{"num_hidden_layers": 10, "num_attention_heads": 3, "num_key_value_heads": 1, "head_dim": 32, "attn_scale": 0.177, "init_std_up": 0.0325, "batch_tokens": [8192, 16384], "doc_mask": true, "max_steps": 10297}
MLP neurons of a small language model. Each row is named by its layer, matrix (gate and up: input weights) and neuron, and shows model dimensions 0-191. Each number is 128 + 32 x the weight over its row's rms, rounded and kept within 0 to 255. Numbers have three digits each. A neuron's up and down rows have the sign that makes its largest values positive.
After each neuron's rows, "fires in" lists the words (lower case) most often at its 100 highest values on Wikipedia text that the model never trained on. A number after a token or word is its count.

L4.gate453:115086142144139103202112190126157181202087088112087140054107141167071159101159166158135099106109166089064204165073093149141094126133122106100108175159171086087136137161103115101178113101175126118105130105083117111048148122113112117118119114136105128111124060173147124156099146101137155170119133195134155135096115120069081139146163196094127122130152154147063140104126126095130151120124111187096168139147120143149137214113161072159174147178078123098182171126126110127113112112131142180112153146055133182138134119115165140112134101146098081092130103085131113133098116133085125115
L4.up453:096088151126074105150124158098101158177068105028043145114139153185121137101140213122122173099122139116080127105109119154133104072111113144139110203135109130076110140164116123064193141096142146154150119107134128102124105120131087095146151161110099069142127121112189162164111115113195162131149101193133125163131082126136100161126113164122129165125128127109064151110169129128179137104128111158109171114170140178120100192185138097203099146150183102126158146139118142117109080187104114148111110145049141148055116139149119096159141141164091129099146145099123108045121118092128141128
fires in: "however" 15, "history" 14, "release" 9, "career" 6, "creek" 6, "following" 6

L4.gate236:119142120098119086140119127145145160140147115118169150152122095164156098181125143120090156130122169128124065201116115147128106086130130121145182176199121135153054121138072081169130128154149149149118106149200161153073089138127146061134129102103126108068163080133177166151145035133134180084129160119074123106087151141133144103138087103118096097059136128108118093124154186159119157110151076055124140146205155109130128135166094096105144101183087156122152134092103063129091137127171130192187141141093114063124159159160128077172133177112110094103129114173172137147137131151149156140
L4.up236:124097128084178154141158200170153162132142134167119108074126217073100143137143098177089091156131133133125131187162117119156112091163149186082104143078069082129121192165137114122137095147123100118110065143106125097107142142069092104101136136142126150106133142073073104102140185113161138164096166116123104135183117092161162129096117121086147128136131105103089081130123118112089123150063105148125113101118091113161156157173201132132138123131109120084177168126134047069142179136135171101126112147066170124117170121108189119173131133085105141154189127159080125139066075086096120174
fires in: "in" 43, "on" 35, "by" 9

L6.gate33:111138076124141123180035153165119089110142155139126016149171110197165126129139157147140144099074096146169093072086155094132151090160104104156145119147128103076081155182126104124146158128135081174118046155063143123059076138109176121126112121112050140127135066106156140126099115118076151169132120150128151071153074097121109123170172100118152105208129121113139100089126129102113116112130172124139116181133163144113137112187115137139175171129121108114120078158125148184122122089100160136118128162109126223119148160123133124105123128112119158156125105164180110152133192122142103156
L6.up33:150109046116168046119094139166127074147111110129130099148188124155136144157121154099068114155079133169164102136136133092156129148089071073120077162146150143107123119132106149153121076154138104127084145166076128116103072174105156107150206129102079152120181107158090079135140071121091077113194159199161155124115155119095121158200106135133165088170127146084132066097143109175092125178105120160136130132137095177120191129154102128158159141125125087190122124069100107117137132147150142091121114118121130188073099100170132143183133171146098149066130135156114125146139123086143143186
fires in: "after" 51, "during" 9, "following" 7, "before" 6

L4.gate276:129135183149179056091099126143141145138169160131161168099138131119129131093134165179124164161084153164157129166113161145167123173120116139162143177129191142155140163140130116089158131138134121173157134132059246141103154206077125098198179112078180139138087157154103131107152135089117124152049181145088157057120141132103102133187143147116166054126128175133101151112127153115158175140114116125134157149117125163101136160161131134105110127096092149123111134144125072101167177121164163139114153097102156119072168147169150105165080075113133082097121109104152074103091077124123135178
L4.up276:169120128108118159106108115156078200128093156144174150128200094132101115134126144123076115135092155147111154147134185153143168085124146104124134132203155184164141160113160109094172199159136094138104139115124178085155106165098174114140115057141155150125156122143166097078164062110128132092092223108105177118105133104102180143201090139102184136140145134154188084111120140126165137169100112158089114161130108109115123171168121113061105156063147111152158121162141100112160058050108141148074164105156132118146153174124180127129082099130131171079115139088139132099125118080146115118
fires in: "on" 91, "once" 4

L4.gate117:111144145051135127126127079124141102145091183174129108140126128125093093156143177143147130135101182177120129052139080144192128157143140146117174063113168113167149130138131108133091155112148125112133133117115101182093112152146084146129133132055108112120097128187120113083117072131188131140140133157123107134114141131152131119113133083157140141104126066177100160110111172166097124163134179084168159161124133135157109060137123171199124223130083098166084165091104140080144139157116178131084172119159169160210099128146118131121121150128154128138161147128135156123065132253094099082
L4.up117:100184102056196120125122063127135071115111225131080112125116123073060121163123166155148121101125156139156161087173069081151114123120122153143164092105156172129155159150124130139097198131161117092124119159133125141092148118139088181176135137071150098095138142191121159074126091122176106147117127139087128144113152163152140131148147089155120138150102072130107094154131160127153138200132168086159178145125099143212125063117143180147109176120076091135088156089132160089137120149168162098123165124138166157193172103126113150152135181096138138171109143115134166107104131200088098110
fires in: "young" 16, "small" 14, "older" 11, "old" 11, "large" 7

L6.gate391:168121159123088089122076120124111103077136093120140144182168147153094146133145144090216093115094119095102150150086166065132099121147106112096132128128097149090138107106095149146135128108090137146159135124141153143102085135161171066176056104109144161099113091157202140173132066122116074172066144102117129121134181123220135156190146137114156170112091116142170137132150149146096093127151197124193131150163162092136116147133173132119179134132171103079154148105106117131123133140090100121148193121095103129125100175115204067117130174130086077127116075169148171134129128117093106209
L6.up391:106095090132122093130105115153169073142116126093106090116122121092156106113091152143170095082128136097094120137107155152086132124132190106147166139085122170127146115109181195120130133113160162160165152148116171172156134120145079066189097130151166135146130094140117129130125181121160147108087153167117132105126162212144069152164156104091076137102129165139100086255147095130144133105105148166106137128094107126104087162146145130164128117085133117123085145170111111136083159146108088092107113198187154090094165164102109125124061121147072135210167127145152120161115158049179145085
fires in: "of" 42, "value" 5, "upper" 4, "chuck" 4

L4.gate403:125119196151102077106147118138113138078116114081138181154156096151100126126118122092146121132092118119157158093098110124148190142112148112137120091121092178094129120181123112078120149124163110157129120142075118120132074184140124080159123175047124071093129140172084119146141144123163143114116122097123128185088119115082066167126105112115118100153084153081152109126107110088131131200142163097129162169071168082167121056091167178097137106148020156144158136129137124072052144151150136132138136086108138119129171117161184182070088154127112154156125118110095088160145113197125202151
L4.up403:087157131090143090101144106140158115104104148116151169125177122153106158175152202127128116109151062109163105093164101111134175099053184142150108110143123107146123124143098154095098113112162089106189127177114121135149103107177091122114144138051129050067107085135118085097137169162168170150095149107137090114086138121146072176117120101097117096175095107134139076138091079083130155157123128136112125143168105115188135117161094152131098137152035093118154129094122088139083140126184177114103192103074182106113165090126157153145135101101148189156117097099109076144145081172131195156
fires in: "a" 60, "any" 12, "according" 7, "average" 6

L3.gate441:109126106106151178126130118127088144153157126102156063105145120168157163166146111088108135093105168142128073096171104098114179176086129121179109146128101142144129082170156124087100128062168122126180081093167104110188135133074128123154126123143145132181127090085126138086100141080144126088122107077221159109089068134141161139131131166131096163140138169054144141092094135143181124114105145126107110125088151157133154092153129157107100184118142144112190175060140142083094151113176155126167184141161079133146182088056121109059095202125136127165136113167139083073097133128100163134
L3.up441:140143146110104123158069139100136070178131108108114080089183087131114164106150106131078093120139168157092097106213159134195127129120114153094160121135105151142108148140117124086145113054153119112145096117082094094143099115105138064180120128168110122109179126115149142166126109136096187138130116134165113025093064091082157151103143163091137207130139170085061071118128176132179126080159184086099150116126089139165113062196070084131137095149163160121135130113149098102108163130100108111129143118096131128113111116069109138070124172144125137160133195134150144087094146157099117135
fires in: "his" 68, "liberal" 5

L4.gate498:116121136099111146145179107082178129119105142118127136132097147095117130168127063191107110141109130098082163062117090142138162103083107138128108242149172176086153146140091135126129049108109116152126150174084144155154130068123116118112150178084167083075127090107074106142097108187143136113161144111157148165172137119152139080127085165140112119121141134123157110159102199129143155078096082158179128126109093107121077068138150107117127098198149127139144085134130139151086086120130104099112072151178138112072071132159152103198105117063157106130152169107079109152186079161137104120
L4.up498:157091153119083156162155142127142149130123122086131163127081121150153153166118065142161118139168105107112202114139129140105166111072141176154169169098081118084172089146065143134151096147103114100135188131189154109143134098156174094082135105141085082117089124118074091126093116149106158133140119117176106190172128067083146115087124085100083130164157094099128099109084173110188144091112132162137162198125171130142087179142124140091107149158168158153130119114079115110111077126168147116164179153179123185088111166088089101206151165068142122127083111148153095157191102177136114113
fires in: "medal" 18, "awards" 15, "award" 10, "world" 10, "awarded" 7, "medalist" 4

L3.gate164:147077098147185130140063153160127153170161124168093112160182175073148148168123156158073101179152143125121198151145115090130132122130087084120106082130072077102152158190077092127167148077122136172067097166140122127099126117118131117122121178128099179152136176142142161121083137129161116093130171110156107195125090129068088118134093112161150098114146145102169114139200120150147102095143187185134143109158115099110195114100173168097120174141201097123113152117103209119174149134169104100125150077188112104155150142154130161085178161106139135121115150108076091096135111164113096128
L3.up164:144108136165146164128093154137120141165106111187128106142176224084110149124127143130105102170166144153126179121124093097098120128100104057141111115150073089103127158183105111129132146098093138170050043129131147146088134106084127103144124189117092148146122167127140176124063094106187133100099200137112122194124173104112125154144098123144127110116125154097144140156172160118170100105194175175118153125147111062131186104100152150134157181137145115144052147104113217114183141163139064112111148115119109128138120119187137114054167123125150181147103182129126109103115129166162111112
fires in: "also" 37, "now" 8, "law" 7, "takes" 5

L4.gate400:069136157130137153128144136127168152167146153117105151151165152066104101143152131203126107110138106150120157137193193096136116179089082145170095175177083098125114142101140113159130173140100112161098095187119133142113177124102092157117185219105119137141119112103082101151080147141154122036132159087118113137182155107159122110177133106112151152132087126077090067133199149122117114137193120135154142108157078154126097087098168113144100169110081101129090138052146129117183203117104117095174137086158171146187075120159083157113128156161112118109164107103109110168121137139152087155
L4.up400:077142110106119078114139151112084107161145108077149158139110104175020113107108076147105116106174115103078096135171125121097108132149091121184116108146142143127131120088172123098138168131190181137151123135200100191105110083128089111178104095144107202142077137181132100112126123140123129128109154112136139146162151113075131166130139129132185152137156074155117131093093137097173082186141123209153123101115104147145139169158188167097131098196159115165123117143163120130117189100064103146061146165125122109163094077106112118129099167115147122115105100132119123141026199125149100111
fires in: "located" 15, "born" 9, "based" 8, "held" 8, "reached" 6, "site" 6

L3.gate166:148085121144087171123135087137151074129103132110109114128125144140140128129156144186115105077100104109157168177124145109167164079170120103146088124158137102152116095066148099139102118128078116117183071139125084133176156096127117115111181157089088126135071161075055134150060145099132118151142099080178127089169152157106159076094123110182137165106114111142140184131114124203117087110077083202066122179078115101152086135182120122130146154142167072189113099116167132176142167151046138131163170132146093155179138082129111134120118158119145129120112161116148103097154059089093086133
L3.up166:142122168097112170095124083079146133069120154125160120137121194087146101145104114106129076132107079102146170115134160124175096126151126088121115094105144075146120000084189138132104125123137098121147085126149077139149136056106124166177125110146107154175134168115100073160081202063172126166156117091187099072137125153092083082117131146136101111113096100143147165113137128159159150143108128216086092129138132111147165104113141128154175136161104136140124086093178172116116123146121148099102135191170116191177127121107163157109172173107149160157102151119102113112179115094102073110
fires in: "white" 14, "site" 11, "active" 7, "live" 7, "website" 7, "despite" 6

L4.gate349:072105168153166133139149097118196116027165156127135102096060105117109108140087159103158170090135118095127106119128137099191145139148175113143112141086127116106128164107140129145085140099172155098140099169123157164124139172177153068151104127114142069094166110095171162151138110154159159093123093131108149156126106074152127090170154130127132113152125114101083128164101160135166043158158126088157190172181113099128043156140081090135124165149121203111084158189150146122136178155120139037146175122121166104112111102138155159115080087083130133126135143159143154064144117158141119175
L4.up349:073135108092133124124159116114102094131150173110097100152106117127125127153204142102095151093167163107133110091156133091142130139184140134108078081145136124121146134170099139107163103104082190110177199127138050190177124148152109105120121153115131085086189181151096144152109080136146106136093151138126128109135139075177123122224184135109132120134115102155170102129108099120135083066134110093215155162134106104079107134199133086150112130081087095178091136112146047068129120120098151084107128174164171106081111147159104193172123144118102127097180132145139137152123153143164131185
fires in: "large" 21, "small" 14, "popular" 10, "local" 7, "smaller" 6